Weights of a small GPT-style language model, trained from scratch on English Wikipedia: a variant of Muon for these matrices.
MLP neurons of a small language model. Each row is named by its layer, matrix (up: input weights) and neuron, and shows model dimensions 128-255. Each number is 128 + 24 x the weight over its row's rms, rounded and kept within 0 to 255. Numbers have three digits each.
A block is one neuron, or neurons of one layer that tend to fire together. After each block is what it responds to, as a language model described it from the Wikipedia text at the highest values.

L5.up125:121188103115122103098087136148118095118157106185131113117097152111150113134118154121114125179138124129109108132130131144155183063107127111146133101144169113154121119174127169158143113121156106142143102114071146076104114153118155118170132126132102158120152108145116138140126106104100138172149132118119082119112118116117112129134109157137078173111103162182187175098121129153129122111172
L5.up230:143146130120120145111093117106165153160165114101127170134160129130096123133166172136107132134140122141105116175143166139105129133118097133116143105128090145156135094135140117160117173166086133123139153177111149140111105137130136092089117132138144125103114095138119108134109132167123145085139128135133141121179131131120104083133167067119095120140115137095148125174130147133124125130098
L5.up283:145103178142113129125140161122142128116133127164085132153149120149127154131129121152143150118156128108143123142150138108127134128165111131152116109165089145094104128130137162112104200107139095089143116146137139114118105161082116114129135095108083122117119080162084154140170090092130119159139137121118165102137102130126160124130149160139090110105118118113128123116120118103152133069110
L5.up299:097136115122141091150089159127138091123097099142130100133089143115116095154137110115120154110148128094132146111163115138122132116128099121115125121132164175138117113093119168124137129152122139115140128153123123151058122101119090132168125154118157161155107137139084116159135168100120157119143130137128099120109123108134112190174114130136113075161103154145147127087131126162121111074153
L5.up353:097129122128158141112128098171112112107110127106109087103133154155120128170149100155107133115105105102127105065111161119102145106104165146106140106145131099181171097132114114088130157143144158105123191129099166111160125110165135129092112111117123126122151100125102105143135120091098161142130194118107149093111114130122107133137122141127129130123105132135095064111125107124155098128165
L5.up368:112144128121152120110113157091190112125123125144150131157149148157121117140103179147159192121149120160148141105153184142106120131105164114164118088125144109147156090119121167116110138114118124149176151116125063151155101109147162124164171120127070107142105131132116122115101144114139124151095091115089132135108163134143149131131107091128107133125137129108134106152188148111139134129156
L5.up390:134113151193137137125131108157107129062100128135215107108137151145122122112135142142129175143125107146120168084188112126134115148164131129135116123149132120119142132201134130128138087134141152091160114148139087129134090123130151149114179105118123090165104094125114149132144188090116148141138133098108075144127104139154178103159154118152113116104131118113122111140132097113140140122120
L5.up620:132105141155123095133175117088142095129137107151134157166136102129134139142093153126121127104150115135125111158129138143115149135079133113117148098162131064106114128164123101098121135163151124164128160149106101113143129179121098124166159130139082083076126112115121143148093160106091145154124094143127127152112108106131146148151095117115099154130118126175161136133124126102175115135149
L5.up626:164120143130084165087135111128122136125101166117126119127168085143138148132108161110155118111087138128120132089092120131120117137093105131133110141094159119154134056109077105132141127122145075126094176132127131162167101189174134137156136131146131113128137104097163152138129181098144087140162149123140160146129144136081127157144095093145090112156135108142145101148129118155152104156125
L5.up637:102207103122130154146162112129148107111147131132113120108138159159087181130136117147149114125124132136105137131135133111146140144156096120131139128091059126142148107131110140092077108151145124150122122127157151132114119159131111114129108087108114130103136137141119136128101129091144136079123118128103088130134148106082138121133160165134107139112147133105140109085160115138130138130160
L5.up653:129122127146089142074097131180156137102075134138155100164083101148105131182105150149149142127146158094115111135084121121120148114122101119156095087101104136191115126109100076117108169132133156105129142114122126104120112175111153111121151125111081149160089113151112122157161144087137155094148097127124068144105146153151155100124116104159099125135097121099130151099139118081135105105132
L5.up685:133143180119121128090107125102174146138123121138169154149095101170092167142100175146118161118136179144148164096133124138141122126094154098126096119137117163135137101126117067150097132106111137144108128136140108166133115162156121165121155171131126123119118141157108158148123155126134174144117105103142128148098148149148100085113090183104136070106111091139109105155102103105146107136115
L5.up699:137095117139094138132135141106122119128090134118129154157126127128095147076107141149119132162131094114080099104138116128165151086113124078147116076163106153178105130124131068076164112141104143083145126128125139123125140120131096171099146151141149095089094149133129114155151132107128111085132141099131073123086176120117111111129128147122088111087111135167117095100166132106141150151138
L5.up817:156175079108117124170117097123100141102167166113106151124136108131165132133124160102154136098130116130138110109130101126116141127093111186144098142095125135165124153136073152137146125149104071127089111096153114141091117177118132144098123116093099158101166105134130153163131142126104070128125102077139146143137170160150127129143151096154085116166111110114132128134158124130173113088149
L5.up889:170147094165133132130118116112095127084127105161123110111118134147094106134099121144150149127093151173142125134084191154111123115168148139132075132134156121133122136142077143093111132153070119142128131106115138079140137128153107133099085136139136176090132067120120131163110088114102165129159133160142138185158127156137086125134128148105117116131113125114122143168144125169127126166152
L5.up995:132115140139151129106086149128117170085109145127130138141141115129119128152106126116086130117085160117131124150103119168165135162143087167133146101143132103160110172146140141158127174162123150101095121156124116115158116174121105134140106116127108113127154161126103145122147131102089072147118134146154110157111120157116132117151102149123108056127150090103110094126154149112124151133137
Responds to: Infobox and table field separators. Line-initial dashes opening "Field: value" infobox lines, and pipe separators between column headers in wiki tables, such as "- Time zone:" and "| Votes | %".

L4.up442:134160127111169141103098139120134076127126108157146155150131128145104129090145116135132177152121145100129120120158120123145130124130088111165160087156126122128129077155112089144154167139152133109132109109089111073144097131121167120112162115098101139142127090103117125101162145119141146124097155086118099142064134153092153187150107155146100082151110132136113116131161088155104100124162
Responds to: Table and infobox delimiters. Pipe separators in wiki table header rows (| Year | Team |, | Party | | Candidate |) and dash bullets opening infobox field lines (- College:, - Born:).

L5.up93:136123124181106094108125114143124111110102133097125127171135112132165146130107086142131091112082174142137148118150122134129115111137118118147107085155142153115099162141102120094146123121131146131199138146123121140159100105135159140139121163119146139174116091095072142111127121142130134146158111156146144076108114132117123148147120143163138181164119125103171154132103121139122086095109
L5.up198:109175113139149131102134102111142105147126131128131085119114134138121141098129129110105125126089089128149090137184155075105158145124145112100163150140112067150135144165068153157136150181170144155156182088146160111098151127123126111159118169119135157097109100124163129149155052095085114133147141101159160127134121152112118126166123099139127126112149065163145146101131104105147097115136
L5.up223:137120069097144132160096132113199144137124110103128168106160154105145125121099107103095127117132118161134161163132147169110122138123129091082109119148139120171126141100111128156116159147115167130148146141109127142151139174137163110143141104098125187075097131135107146123125134089154096101153131118140135141119152119102115138110150083114110135143141107127122157125145133157087143098122
L5.up356:128114124161114123122199148154115124154118070120163150112108144109123139138135132168109142140167141106131130103114142181138083115090126109096169100155115111175162107135110114102152115090115131133116124131115116178068124107146160132152115139153147119092129116132135193137135110135109123166112112152078147177124128147094117123143150135130122101152154121097143126173123130118098118089151
L5.up413:127110153125103112127158109108153127161116154151177151188090130133146134136132179154086173124168104126124133123107052156161127103134152138158120118105116184161142118083136116161127122092155095172141146133151120128102127130128104100110113157146132066084150102157117134101110122105121108112126137143125116117113077079108132102178103114138128170115131103133115154145124082122108096107086
L5.up450:146140111124124102123123100134151133151120134164151109109106126096105121133145100114102139115096078110163120151145143173096130163159126128100134116124134122106104124105159160150115177111126119170092109127124126159083162091112089113112130132080130120151115118139136122135186175131129163131106162146137115141125138134141122136178123088147095165093152179144170133142140121126103121101199
L5.up452:140124135161063109139119150108121118133114081147135137119138117152148114109147093147167101135071115142113107141146157177144144081143105135112098133172102115115153138144089129131113119132127154101113107170109144117108070118182109175174093165145142127152108119079112188109131117131147129151146138094149099101132116179128129106076115148121143082111139108107129111148121113110107113118149
L5.up555:154162156140123152140123159127065122160133099140114116101142153113113164147095148118124161110152126128128110124166116130125120103152134104093186081119086118163134140089108141126109144102152126137124085123116089096134166147115108148142165129114138127136132085108130143117078118104175097133108089134161153114135135134126129102108086090140083119161110134155152177132118121115158122130149
L5.up618:109130124157118102132098105178177135101116109141084146155120131107094152150146113123128096123121109159097130079071121154145144114131118095129129126102119148137104142140144174132145117129134112139145106100097083130108127135163178147102068132126117183121124127095147124117143131085152103102117106110108164155094120145097145112115143159120118094133087142104136157149123156142126115155149
L5.up712:156104118167135167184164123160145145101135125164109128144085127115106076127099113128139176126127142148154106136132136147177121157156129142104113132105112125103131075139092128108132131106077139142106119126113120120105153140113108120161159115125109150115133084129112174150113116136125101152135147103129111079099117151093161130141133097134122143107115125115157122112113145121113112137160
L5.up719:092126132108109112105091127112169162132115115113160108150145091100132104112124111112129134165136115104107155123134148182164140090159174153104113113103111117128139071122111126165136161061110156141117111174122103143115133162114169136130142139106159093151155154164122082128116132151154097145095083141108124128148121142104150131152155119128095135137160089154144144111103147160157142119129
L5.up835:145114137138143151106142108124133085113104113167126057085137102115126112126115130115145137114144167120179123162157182152130125153146086105135141095113152102120113147142138077144088149149098110134092146177154154118106131080163114086153166149117129138131118081126154147123145079121131147100133148124099105069160112121101098150133150140095107169104181106128149141112117143120127134129161
L5.up841:081113101141166128120095116114146159147122090166106145142094167164144129125133116169153158124154098089131166127127087171147126136171131150130119164106136149128151074120139123092137130118174114089170101094130154092085147123125099179122156161128160138131117155114146139175155110104134114108144140135129163165101120127121142161138141102119094129102097092083107132148118099103075149073154
L5.up886:106137155130148149113105117152104094097153114093108167156136159102119087115077120161120104097145117123117126196158145155135152131133150149144068134116134118117119106149149163177159144073108128155107135128174108129083135107087110124133128092067133138142149159146114153141109126136149128123144125086101123137122155138092098161128131121125123084094148137172158111122123138158117095129120
L5.up910:099169117105134147142126116174120135147185142125188143168094133114114104164127164152093166143098164142136107107152151129101137157127144117125123169143164115141181106101131100144104133135156131144137116100117097136171157144115108138125140134075110164094086068117102117097111110133118143090149110130134137125107160081130136133095141116142142114118124128135124131111100114146109132099146
L5.up944:120131089120114133216132133134153104189101118129122116138108161154157139145095127089113117162150132146158153160124128160110127176127135131132106115138164152141118151170100151113122126118129151137100112131113103175107139136103105122097124135079126145171056125135130173107133124090187146136129143113143104127142108140163087134133181141158092119147146144096131089126128126160168091157167
Responds to: Mid-word subword fragments. Short middle pieces of words split into several tokens, mostly after an opening El-, Al- or c-, as in El-iz-abeth, interc-ol-umniation, Al-g-arve.

L4.up414:093159135157112154134142149127115171133125111109106139137137105116077124129084122112170099098146113087138127164117083138135154125120117128109136155123130102181096050108155148138159085111116123173143151156158143120119140115087129112128142127098103130129102145108112181136082154122131121141139113137119161149124127166113129147122134136146077109126147133132109128143110130140138087086137
Responds to: Mid-word subword fragments. Short word-piece fragments inside longer words, split where the rest is still to come, such as ut in utilize, iz in vocalizations, ad in Gil-galad.

L3.up80:119128101160117095127100164158155149153090146105137172152110153143093098144153131132149123108096170108122140091149157160131148127141153116127122131149135089118168125136145130156153079098111085115146101149096077115138138121115107103113102161131131121149137096106088158141137138105135121121165108127115103132135100167123080111161107149117160103116117105156142120116199111117121122106149
L3.up106:125112105111125130145141150126166140107114082118137135132121116127129113132150106143152130113172118151162105107123152139078108122108074131105139094112114115145143196101104143102147130146147191122145129130105156121132135158132136118089110132110091165102133087127108158105170108123139109103156128123111145160078103145078159112116172108105109102136149116091145152123122196161145115145128
L3.up189:155104103130108124126125129096154172134184098149094120112110137160137111101153114129122098142141187172117145135145123143166110105130120101100164112122141091133129120162112157129122134160130130135145165147165115168139103108127100141098094113114146121114129096117137154128130128116109126119139117135145112118139110125160110143135081122136116116121106124107140145129154158167139152087125
L3.up670:117131109128120092168155141155135136108134094151146148178068124132132107087151075147136171119135151098131154150174197134135111155084143144154136147159106094127160149173126133136136179164116132158169115160125129133111161131154143128090132130113061116117116110156082171107105152153105100110093144153114158115121145104129103153123126136121121092157078111125128146122154102121068154125156
Responds to: Mid-word name fragments. Short interior word pieces like ar, ol, ac, right after an initial capital, mostly in names (C-ar-lson, Linc-ol-n, L-ar-sson), sometimes common words (stell-ar).

L3.up343:117185104130140191125093132127124104107098132154168117135138123165122105118143137133153162144149105088140114096134113163132092127114131147127124118171133108125092084144100141139161169094145111107160136084135120129122135146117140089141107114092109169164154075115137153128147145094126141150106140079135105189135110132081155138136133152126150090151106136123128100109147110148118132109121
L3.up402:100165083137136116135103107112169080130159149148146155119128134155125110132183128118163111157133128100138144138141144139138150137136138133097145143083114104099181084170139153116176159132158164101116095084148162112103121162109139136128106120147116134128128113170141189097148167078111157141126119145156092129116078132108156140128131118120143109132124099162108126118159127150138128139143
L3.up863:133155120099163125088103110136194123096137130117128150170127128144115089144159095113144182144152104152119153096171115173130137095124088148131127096143155123133135085148114130145137155153095158092138109100130115136114135162096132158145105139110091189150121113124092130104163138094128152085154115059146084126067100137114152133155078134098136116106106127100147125125118077128132151094150
L3.up892:131116106117165111131089108151181132136099151117139131118141162121116092171159117132117141183141105112130163094170141138116148125150084126135115131106144165096099097153155135163150134096102149122106117113125140092123137141126129114131114111105099150160164121145087099102127147122104126161126160106137137120076132118147123154159087154144113127114161123133142115115125108153120153092168
Responds to: Table header pipes. Column-separator pipes inside Markdown table header rows, such as after Site, Team, Votes or %; weaker on word-internal pieces after a capital H or c.